config.yaml
n_layer: 10
d_model: 768
n_head: 12
n_kv_head: 12
head_dim: 64
d_mlp: 3072
vocab_size: 16384
activation: "gelu"
norm: "layernorm"
norm_place: "pre"
norm_eps: 1e-05
positions: "rope"
rope_base: 10000.0
rope_fraction: 0.25
qk_norm: false
attn_scale: 0.125
bias: "all"
tie_embeddings: false
parallel_block: true
init: "uniform"
init_std_qkv: 0.0197
init_std_o: 0.0197
init_std_up: 0.0197
init_std_down: 0.0
optimizer: "muon_variant"
lr: 0.00897
beta1: 0.93
weight_decay: 0.0
lr_head: 0.00425
grad_clip: 2.0
warmup_steps: 200
schedule: "wsd"
decay_fraction: 0.817
decay_shape: "linear"
final_lr_fraction: 0.0
batch_tokens: 131072
seq_len: 1024
doc_mask: true
z_loss: 1e-05
train_tokens: 702500000
steps: 5360
dataset: "wikipedia_en"
MLP neurons of a small language model. Each row is named by its layer, matrix (down: output weights) and neuron, and shows model dimensions 160-255. Each number is 128 + 24 x the weight over its row's rms, rounded and kept within 0 to 255. Numbers have three digits each.
A block is one neuron, or neurons of one layer that tend to fire together. Before each block is what it responds to, as a language model described it from the Wikipedia text at the highest values.

Description: Inner subword of foreign names
L3.down1696:137146167131156120132134119110132181129098138140162157116138163079158145116123105121124128115151132125152089107146136154116137106171084141102103133148152122150125150132143139115136146132121108134107117108120112096139108146095132154148082113108113159141100109098117118123116100095106126134
L3.down2153:100138130102136106087111153155109126160121168155124128139125079122097108131182101134139113102121177124151066159136162132136160117140128201128204111143140125166089102136124107104125118129067105134113143119108054119104100125112098126105104105124116118129151132175119145105132094175106157164
L3.down2899:115152141164108091123110160119146146131127149142143155117156141157125141133132135085132127123148104083116095099070158128141101085145119149151091099108121136131088172119109093141166161078136115089131125120120178138119158140143171148149171128107100099103117112114095135130102109128135109149
L3.down3043:111104153106136123102114144109143153136181093138114098119112146084113114126142062124155106105126150112110129144168088149131102147157161171141123135101128116136090192134078154139156146102114102092112115112090128117132134128120125106104163144144146065123142097137105132154143082147122145086

Description: Preposition "in" after nouns
L3.down358:126095092132116101131086138098152177119164123101135124114093163119138120100132095116100118128073128141114098115116159131121137121138144126141111121169151137138132114117087110098134173134165092126121129089136165080151111116129098158114132155155148131147126173145129109095118123156151109162
L3.down1001:134126101139128134135131146159126112101131139187139117140125129154157132149104120114119108141122154135115117095117126104140182126112108107151140160128156159139102122150153052087164089130126116103051122102115122104100111196145114140142101119106156109111121123095149157189142142141110153117
L3.down1403:131152148162114135148170108115106103136119090127089114083077142091137128106136123131141147142103142125150121106109158128103183148170163145121134098118172157090146145145143127119128176102108106143136127084149117138146129132116127108131114154108195109122166143102116135169157112120119140127
L3.down1886:140126128159121114166084105142111159103108166076111144088111126154120099133140151122127149144114070112102131140153151135155169156133089126153108088118155114125132169153107116158081157175110154076101131124105109138080114152117167169163137094100123133125109122105141102148141143160145118131

Description: Words inside proper names
L2.down1246:104143123112140172150105127142127121135137134115139111152132128172107104118107116129149143098109148138136148119159114150092105127090105121153141093138138166137127126114104161118103155096139137154150151114133129106122146144151122110142144181170143119136128141130136120158107128108085183118
L2.down1687:114116152162137117114126111137142177157136142110129113100138117113110142114117131125121102099156117139172113165134154135106106089097145154141113142159123120173111077161133097121129157134121155100137113132134130155119089121111127145164140106118134110161135105113102153126145123140115121141

Description: Mid-number digits and separators
L4.down228:125123142114131088081133098117122127177123104098083102134154110150118095120091156059149184111122110141116141132116113128151115127167122139162125132127159137127131141111134166098129135142142128159127127127091145148190131142077105125155165117144108097121131121112045101103110131137138142112
L4.down306:166154136148097134144116116111115144152127116165105152105148128109137115105108134071139157153157194175084119152143088160100120127108175101112133121127116149153094126120127156095138126150114146098145115093121127145140142113105137123131107117133163095134115106136170128124088159127142131134
L4.down771:120175109133179145090128139081138094122147136143200128125140092112125154082152100063102142135149157152120131136091094135098132151155089148115143153138185125073127108134155099116128172098113129155150151122106167119146140120094151093117142117126090111097119098127151186119153157105133149163
L4.down1086:138131122066145128117130148122123144102133111138136112144140150120164108121131111122094145137162111154086169137101116156153146103154138089145125085140141129179132092130154134154110132134157126151154107099107136111128097157137131080119129150144070155136137153128098077152144109102112114116
L4.down1230:125124111127116102143090166139113131092142185095111123125129142105097111133155147104122136127127144115142097108121158146099125102114111129119150154144137155141145130092141103104097173137122111096128063115127137137106125130099136094164152148153142123120110151152108105109155147141151168106
L4.down1957:102105145108145169128161139121121064175100179165111107097137088123108143121142130111100121123149175123162149141121083128099135173115107128114133107137130115176122137128150105142130095189084102115144116149117104128131080143133156129086134141128108175144145128153089138136137137113138178117
L4.down2795:116113112049137122098090108119129095106120105134116107114142101149118120122134126114141108163170162166096149135147135143146136149148123113122133136135168116122129116123090106117099169128120124100122117151127149102125145113124098149130142115115100077130101125120213138106138122117129111154
L4.down2967:127131132141109163131114127087105105092149109089162102131110122129107104130147114111136127117118133144136117122127153116184115141135164130133154169101157130132109124138105142111132130093104133154149136061156140136163111121115132090088132139155132126098121144138104098178128156127156123130

Description: Digits in date ranges
L3.down459:097101149142121098138106122111112105178131137140107088130158126128130127075147144084144138148108145172128149096109105128097114128134136104103129125089115118174134127122127143119131157143082125147125124133107110140110129131072107145110099124183105144133107125128147135102102119163111098087
L3.down494:109147129193141089146114104126117132150154122110129137121107158087187145114158130068134152144136137132127130085104118109141153123161150102131080128149122137144099134134114173138128151176161154112128097110130147132159120092113125133113146140169145104151118120191126110093125187141118080105
L3.down2923:134126140156152087135142067127194144155134143126114118112150103129159129126124105158113082148131161097112113079162125140120109110149119153108150108129117090130096153148165094094088176118212118142107149085155136118147145105103138119164119169176115103106123124173106130106136134160128122125
L3.down2932:103106137119092114111108101154108110136123120122110167157151156129151105125132122129141103089132112151131143145142119153145084142116123096139134120105143143117135118101129159136090199113121141154116120167102132111153114118166105132091106085153123128160110125125137117115165136131131126124

Description: Mid-word fragments in foreign names
L2.down1711:105126136108099123147114132184159137105153139118109166161117134136100127134129058113091127120157132121156120145124152126127130107156145155112136115087117123122136122118098120099129123108108119116093099133105140140119107064146103109095106103113124095113141160160116164142165120176095136133
L2.down2659:127190202171118103094149126151129132166094141155136144152125101144137113120156142126129124120116086088109085143088158135115126093149089137135110113105118151131120128128142170091125142136101141097146124169085136176112124117161115128164138150126134135077091116144152109085133126169090156131

Description: Legal and official proceedings
L4.down209:135118098143133125109155127151103137124145072148141151100116135076105092144126106130137101137091121160104128142069139136096088130115152130134084065135121160130098127118107086141143115147148118120184137148168138103113131136125148100142172083121135149121114138101142109162116135112165134150
L4.down294:092139065111118106125141153132153130160137128109091160165112110145065120091154183078095099138106111137091109140138102102110115135092146155117131117098137131112124127097113090139129122112159145137125059105132140130118132131113127148124134103100177115105093142149124131134085120113128124109
L4.down662:156140119145122113127122157160122105137106098090135095098109143130129109109156116103152121148087114116134095187126131145106121141116118164081127175145159146152108126125130119120077173091107141081106149099157127127120167110113157124134165147165101066146126127109146130124183130129101082154
L4.down778:121122131128132171145155148121100122113176101153113151157118095164071110103160096114132126127129082146126076162118115107131133107137120123087150098113119139152117131135162099114120100143135154148156124107141163164167173106127127111140122104124160130152108124135114179164101133143128130128
L4.down1363:161129166090100108117213110134132177122146143149139159140109096168081137122108130096154106159132104152109144166124095155127135114140135093166140121161136138096147145098123124142102085142125137126140183125109141117178126107116106105144170108085117151165099141123154148125110096123121101154
L4.down2138:065099103144130119111100111136124128106129095141112118175104095091086101142164098124165103104106107105137084140114082133103108125093160093104136114141090083157138113086145114112148157140134141130107104097162152167120127149140135149132123155111151133147126172104118077123132176166113120152
L4.down2164:099126125120135152131157159113125130142131132120152075155161158138147128077158103156117104113134108145127130107089102135135142154092137101112108132115131115135137157113129102150097114114125131073129157131135108157082133143110120132117149143141133142121086147126110101155120170116124146096
L4.down2511:125098149153172098154163142137121145143137114152109132115103090158120165124146101129125154107111142142115105154103183117130124124129133106127096180137085155111098114088156144118124120148084125124152132170110124160149113095106129085137147117115148155107148136093118107158114110140158130159

Description: Word-completing suffix pieces
L2.down295:130125128161091103146154159151130107105110126141107106216179085132154135116098084155148111108098126149128082106096082109182146159141180112114112126099127125155139107111142147168105135112156146139169140141115144145121170103117136176126131127089164121140125145154116091121078110134122137158
L2.down1857:084129117138132101098132147120139099069136117159133149095132141131157148126054153105132107147083108146129141125103130139158153090127131105162136139068112113141131078152163097104172116157174117102151118131129148163134093140119121158114159119110133130131100096095122153148148164099136143108

Description: Phrase-opening prepositions
L4.down1:087134134127131137090116151126098161131088118101185128094150110091074132141138134089142155161108093130126088160126173142133149121100124085129143144110096134092113068148136132120170161105103161143138125117101151124131114178132085109140089129154112156132117134117123130140136119128127130144
L4.down397:135114132126110147114086141126121100147147079128143113157122131139136115131100140139139112100139122176055140149107159158115168162132106151121127125079142087157111133132121112147154111085096183100131146093123112164107148108157168116156125117139115113146122145122126085111130129104123111070
L4.down501:172111104135107095115153172128144112188114141167121105120085140132122104138110152151098130103122165111157123114099095134153130176156144141136076160100106138095102116099114107134090174122174129152174121053128109134100143087184106169116131081124153052128112106115135131132111143133135178132
L4.down504:098120093131108128126136079152106117140107125099158135157171121112091149116131094128152094092181152129123138090062182114091133140137170121111139134113138142147113121165153143164067096063114176116173105114144156150094064120168149108143133125148162103147152142140136128137140122131107102136
L4.down596:136094111106101100123138126125100082081119120124097121135170104062112123117126151090106137142145151136144120147160163131111095102152094121112146105129194147130131096093123108162112166132122131152149107191109092126097117137154132134100101166163167142115126191102156123110092126087087114178
L4.down1005:134131146158171144105144118124143166092120103142119131161138104124116134112182102098137112087126152127128094065127093149127113150153082158140077136148116157141096130088117146089145145120075124133144151132097078099176145072076133128119111095133129114107149134145180124105117135152132122123
L4.down1940:112133132130125116132108129142175145103140097139108116126133149108110125114149123119139103107091122158130158141107127146123099138119120111137119155140120080116135103085161135155096105112143123154137161130132119143183139141143115096134098086148082158105133178128150094082148153128158118102
L4.down2240:102135130153132146078146119180125139125075103089097153128113129128094128143128161116107130124112138123112115138091140159130142111120141116142141098125149089137108124127143133112163091121115093111111104140120111158142096103138117107156101146102132140121104137121132163164140127147124113140

Description: Verb endings before objects
L3.down467:106141143135130136087172116135142117114090139124119096141143120189108110106100110171108159129108149134116099163122105129108139088151138154094094122149115132100159111139165140083141132136104116129120115166150133072135171097124152091117101123129102096136147133152131136155114111101126164094
L3.down1456:171120127156103114096131136159121110136134131148125160123085091112120086125167123098094159149108107146160131134144136123143151139104149089156113196128081132123102130148158143105105123135085124114124187150106138149174118103048142152111128123172146140115078107128138133112186124147081128124
L3.down1665:140137155108095117108118142167134179146111122131129102096117138120150135131093175088142163133062116160143176121113123116167085094176142148165131077091153134155121101140129122139106099112135113134156129146137083098149106123125142093119141145133170128090156149138122143110128149073167141111
L3.down2565:076101161144097158112140128116108110165181101179135108171112066115145112119119116127104127100101160145115133126097119146094134122150134151177108161124143182124128117148164108170145141129153115174118135150130117102126098125133069134127096133154106088128162131122151130166096114129135124113

Description: In/of after clauses
L2.down259:150123161098142106117146186162138114123176086119142102119152108160156099125121119096096149104115162170113073156094132180113168114123131121110098098128165136109130162132149150124145106108136142098143158131080140111118159186159148120143120094180107114120171114109159128151138092155155125128
L2.down2881:164122085156164158112137119109108114148101156124102100163129157099100132117120148129113159117160115105067134126115177134141177147086141107106134140150190147093181154161133134131136117119137153114149119118132091092153129132119114133094090124158136163111114153130157124114121115074078095104

Description: Foreign name fragments
L4.down58:102158151098112106107123103121128120117113139131097098117133130143124122140129123124146118160101087138125126125148126145136114144144118132181142109117116124143137165107145155099143127152152160116150158161078129106122120128111203125093131131075133125104107102146132127154126123165088115117
L4.down495:080140113125101154138107110179161141105128103101137124170137176156124134113109115121127137122163149091147110103111149154151091131116120126096101142079134131156112095151114122094144145132128115130146134129048100152143092116108174116119107136079120136119113147142146170126142080107130119097
L4.down580:157129100093106129136092101152177135147104110142173137132118160100144153085173149153145085118133136106110085125144122102140160115107104113080142138110154120145104099069138130123143142124134113084127120092098073119101113131115126153103144119142151110100105121149135137121132140112151163115
L4.down930:153130102173102174136121160133110128148137122126103131118135130085149152122120103131109121123141107122158136126128128143121116114152138135141113114088141136139107174155083109140120114112122112148152109132109077128187132116128155165100150155132127112073139119160090146158092108103158117146
L4.down2147:095111098138104132109094093106136130113124107180125157169146103131128109126150119134125118119096117130118160118106096111161130146152147076142148120092171120111125169111127119098117150146140129120162096122129158114091128126098158093139158182117134139101117121127118166162082123130146126121
L4.down2336:158156155153095135111090133173126142169157132138100148117125151120118129138108139119086111143120143110159098108111083128134102102123110088093096159097107145156172137168123127166135111133126131142097086113118118149122118103158130147148094114078133148148104126163123121100107096150113121097
L4.down2839:136161134160121069127181106104107120148154177151161124100113129095145132103133129109131122130096102094102120128111157167130085101111121119127135120111147152133168134156122145093101114063110148150142132175139137123097101140134142103119149090140133121126101160137102070110111135125144197119
L4.down2928:118124115139104151112141102147107159100122118129115080126150131201140124151107110094124156124145129120127125065128101108139111134148164167173146132140116118157136112147097156162144123113172155159115126142099153177113128172141140092159098104123146178121133151111118122132135160137153068160